From a checkpoint of a small transformer trained on Wikipedia: 8 layers.
MLP neurons of a small language model. Each row is named by its layer, matrix (gate and up: input weights) and neuron, and shows model dimensions 112-367. Each number is 128 + 32 x the weight over its row's rms, rounded and kept within 0 to 255. Numbers have three digits each. A neuron's up and down rows have the sign that makes its largest values positive.
After each neuron's rows, "fires on" lists the tokens most often at its 100 highest values on Wikipedia text that the model never trained on.

L5.gate19:069141129109181126159104176116172093129079126130102170092161157134163119098085089139099099138133147151156092136179114150123142180182189105133205125138151179127160071172102102182157137124163125098132170113154168137119105131081151122172171185101145067093056173128139116093126117164056112123076106135075147163106092166129117077141120138093123121146179104092101096184054096162088165105115105124122068160112120087133177080149148171095138186170142117112200135148101067097084103077158113074174126074074130087175126105157205162106108079114144142130125076088049103154167092144141115158092144155078133197143187110126087170131120123089155135148132153087177124155113061125141074174100117121158137156121113097110123132135183143163171131153172095065127139190117110090150162066128132
L5.up19:126132184163143112159114113077126149067177061138126156062152080123189110116136083215139062136089112182137089119154084175119108141140225157103130106133090099147149106107126184109174132138153122095154124054093081168169073097173140145160138142117166115105112116101169150151095137177145089183071105082118113173092143146124178163139091168138066142094174146096176082144128158124188121103096169060117080124111181136124203083215092158094137120106115110156140109098134171151078107115114120138110151161136102197176186111160153096169150081127117080130119113162161100117123103106167133118125109123161112055056126133152110094082134134058113133113143061121178134126097191083116117141109139122216142125147132123161110143150097107108139128078138095145129097163121192092150162106130150
fires on: "2", "1", " Dur", " ", " bar", " Bar"

L5.gate973:155136119158158076133143202074141165119114126135149154171129098074126153142098117055107118130157129138153125166122064113133113188115090117124105115110150125142062093104179158106126167084184126123120119158154136169137148101132148098092127103110103130089115098110110171072163109179101153169131149166130074118159074130137054144118089095197093087175144135143160133098164129126129154143116125131187149153192092149095142129098172170105132176183154172073129121102149098122136172199078130146107162085163150088062156158127131117122128096181104135090110065088140130082169155134161108109181156140090143152091118131166119197153113123090138154163100165146102147132140201158125154139106160162201139121151117121072072212148188186140095203138125077077111156209111133123133099122110113
L5.up973:171097110108143075168126160133087134112111156074086202106172156064146059141109132077139130149129158142171090081120146067131089209148150099141118119131162102130141142104096116123161105148195166135108151159165107112148171153093175063168150076201161086147163143128106172056078093132115121128117118120112140157162094109085091137115170102191064135152089114150158130213146178121103231077146135079165185164180180133124145104149123121121130189134098114043121114165128119165089144148140175100098146066179159117137094139132154134077147124187157143128132148117169142097115085118144126153144133129142140128104139095161068146098122158100160147122088154109119145087156140128107114159085213140159133111155086146085129173118182108176193120148150118103089135158095181154106071129165095
fires on: "6", "3", " two", "4"

L5.gate1169:143074114162056151167080136149184155171154164128124121129136143112136192139126080131129059144142110209195146162125105143164121122074111118073109125112156116156134123155079081175106169137128113126129084119102146136142182132088170092108149144147161142119119100111120082083145118087013125145096127191199143132121099094106114127149081203163091163105137179154104113138083179142105103128101077170111127126119125162171134100169149107151179163105141120123139130138104134136121122137082173152113121105126177078147170151078117088135099120145094155085145078150154138103157178098172107135114139114128141106131087112149137118134164111181114135128112100144082149061160186147182170113104052147098149127150159150154118157176146078077124104146155068098173137157079067142161098088064118
L5.up1169:130190101150172121209110069190129108118130160117169102154117130124101094163067127105084147100158109127129094135172134196119133103149124120170117146149106082093129136146137096096118146164103125154134098121121127122111155161127090057129109129130069148127228113176121146139186111149109175083122143086113213151185077197143142157093109070155145128162115084101100136099166121067118101119096133114147209124134181113180131073124090187101072110141170139130150147142104083108157099163119150144099099089121129098051135135182105145121167138141126158163123105136087129085095174102119141184169171146121164101108113162130108152144139157150146139082106149150134117116161093160149093133112127088111060101155159177163108096138135105135130147138152078120107116105116170138132064163194129
fires on: ";", "3", "4", "-"

L5.gate2208:136129120119188136154143164123153110080100104102152116044158103128067098115106066150122145133132023198076124138117088120114105161146148126094106134102184160126170096104096189172146111149091137125155120056134166143113138165146147159152154115171140096100151111112134125140107183156074119094072109154174163125125128087122118149064102156089173125089184090178103105189069129060152195156108065144160087161118132121120130104162182196084158157144116116169083179151106133100109052104150167106147122131148186100084215120145155104117112133138087128113148087127094106174108156123137121129090111159148170139115167136128118126136130158117127128133157092089134102180141150180103174103095083164130119119115086169142145154150117143066152101104137135144107153154194168102161107148187106
L5.up2208:097045149127090145151184062178142111110144035168092171128163102126154114065073127085091125099172098131139180135104133109161151075179112113141172046148164082170165127136153112059133129108103147109170121090112119120131131087159110157134134172166131145133102076223154168161112090176132135138150095091089204162106137147100131174086150085088142123088142171144182074086071072118110134090146129106100162171095134105171176135125085126083121102145136169097188061100154101082062112138121145188096128105167111132108122145053065115133209124114105154172174110134107132128067219095077147115159100168072178081097152185098152143137135111088122116136137166117140124159119122141135090118116121192095181156148138112161122101157110123137116107084158139181154177119152139164151100121115179
fires on: "–", " ", "-"

L5.gate1395:144120115102106100101159133166099163123147092090106118090194137106174149080124122217069122133108097149148059120121126090137089107128130183142117182067115115066152097160083171158218166169120131128137114124156087148122185146159106110108131120155140107131139097085094143106095164117109161149092150108099113145149121167141153180093132188144111131079153144077163149141127105095127154110191110153121203125121059138117103122062142149135084101119113083147175077125142134134132163140117152127190083096140172093090118177106141136140165163142109082119051110112151117116167133147162125139139136143146161101140212091161109143125112066106162130171142097069173166076164114129121134125189139179109071160135119122137096138088080124106085159136179178141162097104078095159143091150159149
L5.up1395:126142120122062170165087058143117166153128107156125057155162160107151126141209118154130108117099169093111110156158153122130077112124051089149120112141162119105094092111138123192241169129118174121144127164127162162173143138110126194069129097130125142193121137164121125206049124090066115101122147157130136180109118127112153171123146181115076110132072181149115152170148129152097107116190070171117130154139166122170058110104151153178135122195113150133150107108109120165166153156172167042095135127118095118112194111095124124092115148079086124148115128142148163123122129118074128184099150113102161110087117093159140109130135101108127135153188116093122077086102127125111142113158125132150089148150183122196124188125078140148045156080107086137100164117117112181080131129130159
fires on: " ", " for", "–", " made", " |"

L5.gate1433:119105144117153127161112163074083152108078120154146169119101145094133119182138125133138093160169158175145141162145149177111130151121153130153093150162131159104116162133184104175116130144181055150161134084165192145154157083133160144106141137140128198122126117069078152077158134122104125129139123180122109114160131156136121214144079166176145178174081137117143116138127104137144086094132117114135116104183129145146101127111118156119136110091104092071136164111148052143144088134162125083152210084132133084086085168162146146101143095144118140201130079140122150100084160150117087107138104218140139148125202126117080163145098132123116171127156155141165150150141173118116101168181134114121137151197125124000112149140161151097118102173209125093190099160167139178092076140139144
L5.up1433:155110142185120079175122104152155128206117156141121165067138154194131142102119170143105168161178188073192090121143097108175126051142183108085104174082077174149093104097142143110172177160136118168147155118118161130174111124081078077107155221096095134098067136122171191145109131179135156108116098137145127130157147141064148144206138102104112159071124122141124068099141100200154119153139142112092110131154126137101142120106154102143130115138148172128158153106097168119078085137211141111103137086150112038083116083155132184142160078104125176115129118143100156086178093068042157153181114121126135147108082106133131143180097152094105153145145172167108139125102129145126116123161137141168150126151176140119108107087116107160135084139125142076161093118120088108113113140168084
fires on: " All", " Le", " Con", "'", " To", " all"

L5.gate1746:124126171080151127136082116061111175177174122156081076088121187131081164139134133172129101139103089103108178142125140190100099145126112121102079123146115127123163188129220132225129111119110085120157056127125185122108157094094103156109145154163105143156069107107068155079139143111139141076107131128182096150158126129075097144124120149162166156172122186115120140068144135124128118125088140157157156112107122145064147170103110114146113187126127132083175163136124143093115073085132110120129125120097096100139116136111110141142113105189146164167151114174100137088165087135104147083119160133118146115051108138077194114166137087120130108098169094130144120098146097154179109136128075160139111089112105121097056171102101176185117140108131131099150137110132168114117137132104153
L5.up1746:092151119143088075140169129120187121139151231117116154138139126113153124103155118157108151111138127135114052134121128138133168103155160126115152172129125132151105134130173137107091198123115084109129109171134168080165191107122107120104075109124119112155103149174151148136152138177121114140126139156201133176147133140149142100143128106087128132134133081181140157109134119103148197134150074163214182140117105087140155128111100127138137115093095160184098125140160107111106104146108162118133126167068169089139128089090161130226145177099109116117156146139160136132154051074111108129119140157110150108143143112124055153144096049070110114091112167165108156092133110134125145123152119151088152146187191074141104114131170130168104193153064106123101098145171101179080134131108176
fires on: "'", "’"

L5.gate1565:152131154148120083098131213132098118127137123164113092110166149122160093166116115072104147129118155180149122118083094180184156153152097074143120115141172136099141115157068124079067045119147143096151150128144112197186131127150084118141098144111113152138077081158155112132138153161170132125177140128178157153084163131130114148097171110168127172140122207114161157151159183127156202086110061138134110128129097115146119131130164082123127178117099112106131164144150096098136116112166075089077118119116086144104093114105124146096122149136099105081144111151190138049116085135138055080085156152137115108130146061127113112116114108124192130105129167136070120122141126145161141111153107110168125104034108088107180150192124188144097175172137102094092140104095172127093185107163090
L5.up1565:078099122138112128130144117110191150130128214090151158137128138064103096147166160075137118133075092140101106174155088125094089139138129127149116131057168120117077088126110185099132155155127104118190155119168171129140152137125136162060108151149130141126130080198120150063138063113111118155162064093110084139070191103138149138057132084111092115126110105085106129133129137099140172158130139140146141082124084157161169149120066167121087119148182162100090168116136141127130118157111144136122121153166126132140172138167109111104104135128022150113144156159131079087145139133165196182208164045096102136131103112135142129197138127119121133172137144158156109124146096105095123082182128114121132110121196110113126118080117153127157111154174136045128134137150184154096198175127189
fires on: "1", "8", "9", "0", "6"

L5.gate596:146117066188131127094149126097162144103148085193075044104106117135114141162115127104095126140140118138124130117153083124141087139152099131119075141140131156145125045087081107102125130093128076105175139096126048150079123114163051188064184078171111136129140068108171109037170104071134119165123177180155074119204174147135152154080191123122132096087123095137165145085148102117122177113065157172133128162113099094191116143141126137121156155092124133155098128098091150067134076135144137140165113146196152124146146147119119114098122197101152186081091144183149112137109167208111105158127139093090154126122104126110140153104141129156139125089147127092127091170164178156109122125129133124155104158078084151105080133094122153132126100202109165115187158143174103111119170095121105
L5.up596:091161083130164130053064145123139089116133167115104164146182096073134093120101118122150129159083135134059134103142181142119153122121092126063115144150135151113084082145156112145062106154100081118133138094117122181115126117060105146159151105096056122136103105080124086128123152125180115175152092055095092125083145133138137103083170115105139074129145127096130117131089124113122156200150201103148119135177154128081102164183135115151116143135120108170117136156176100120139159138118194116143129121128095174066120130145133097121122102135131145129146153171113142164142176180105090106104139109167091155121046167095120076139110145195146170097106144110097174133197205103129138142115099140149174164124148120109143196146125139171148118100084149134213087115150137148095117146153119
fires on: " Di", " Le", " Ne", " Ni", "le"

L5.gate2237:114145152104106162107112115121055106151177135101189087158106147158166146135155128145090163177111114148152101167083053167145111157129055156113096188049177129117155128118161120148121130154165180111105134177138128066074089145149105142113088106169054083109133087116146101132129133192154141207159106139119070090123115122123137097095123142120150116161101089099177143190107164124155117122099091207120148116100152110150157130122189160116125117143086131109133095105193119104132182156128094102151134135106130145103120204121097188108145101121096146126063161119137081112139133114132128156095169146136156167121104092164072164148151126140087155121150178132095196124195127138107149135106136127150144189124162094146162125130110180106137170147105117162156088164110092182130131087100127
L5.up2237:116131103110080148117162176095173172125110199079091109180122151166143172081110106099096130134185135112129156163134103186155171120123101118097127104132141130123152109136160131156164064066166105123169133172163096072173124125116086136114169143196099083165109106112189100122102140159096074149090113107169103165062070098133148170138202142112127117131122165132096129176100180173134135127147161132115175071119115166153102111113190122213154093147097152071119083125047138147129117112127135129165135078126097156126150147144122153099122077138133141147096115020182152124078153095147168149114094161174143170148113087172147126140100169116119172194088130166080128089169061139130116094092122104110168093098156169100138120103100088143116178117053142142175140095176113144099149163125136
fires on: " ", "–", "ta"

L5.gate1734:123125106088171087135058169084124110129084154135090164117113108149052180142137165106125128077127140092093175092200141104179112178105161111106116168099169112141113094166114072121110083126129124118176137133073181103122155094098085110098111143136117088105141149124097112104186149129158096062071163107085130118120106110179165145124131069167150139153102140156151151081108152111115084155151109095191074164161138130127104083128145139114122188086170155075137139149154123167183122144152186105163110138155150113112152120103135091154148077115153091143138108109102158143159139176162134068105113097115150170137163139141145151130104051162158069153194135094084088136079126085088106109121086097160116139092144180086088163148123162117136085107100189123132150139115080045038150183154127
L5.up1734:122110141087142088101101128164136147147103164082119145140195064146118142101164152087127103099137112082084118103119154104138187126096076136102147146123137152131159085108086077116104119086197154135143197185151117156136150108072145110200129180167109098129151065102125125092153118126144173109140147149116131082139100168108129163116161104141118102132109115116125148133146151138106128073091123094124169113201117119065116139133134134122167120151137216084132150087171104096122101136108164167158113116133157203163117092191144182058131104074140139085099101134114112146101124183141118158066132126134135108144125091127107169106138112103168142147128164164104155163136085125091109155140143158163184050142062142182147178137113122104137100154098148120078053118094104145074146160083108
fires on: "2", "1", "3", "6", "4", "0"

L5.gate849:176147128086158178176190183105138071073111111117071089141124146125110099172063121080097111161112138089190102099188103193116168128091079125085120135178133095145099119150099138050111137092112132167133195101113185182106115121139138126127147065119102167084172148136093122106153132118129103142097143125173092141190141139097110182154091124150146183118116128178189095108137144157090137065156140141084152149188176145147134089159177092099137175095160119156132153136156180092138153047163169168122151129152084134137087121166142102088168112147146130102132083139152151069106130131131113104081118118101121135168162147216101140166181081111194120094182114163128166146153119144148169091136106126136131117148082161157140119104129102098088145139175122087161093166109135118104166184134120
L5.up849:120126077167147126139103125064129185139144147138148121124141118179141191106196110104148142114072157090143113153151094134122111094113133144116209152159078184149131171137083130130159135132150175086161126134145140079108151151166076114090079156154109123101131092120073143069147080117057139150124133099155144145140141152137119175134117144080181174113109123108122141110133095112084121122059120102110069135100060168176183134103101100098118183138176145186107168145073169142181126105161107136138141131126064087205147143153099112104185157136111136131119147179100186193134129082150212134176099061098130137148072175165093102172170105145082115125123125126158048115134095135170111088148067106131194095098106162075163113116137103124122112148110148062125126061130093107161136070067174
fires on: "1", "9", " October", "ho"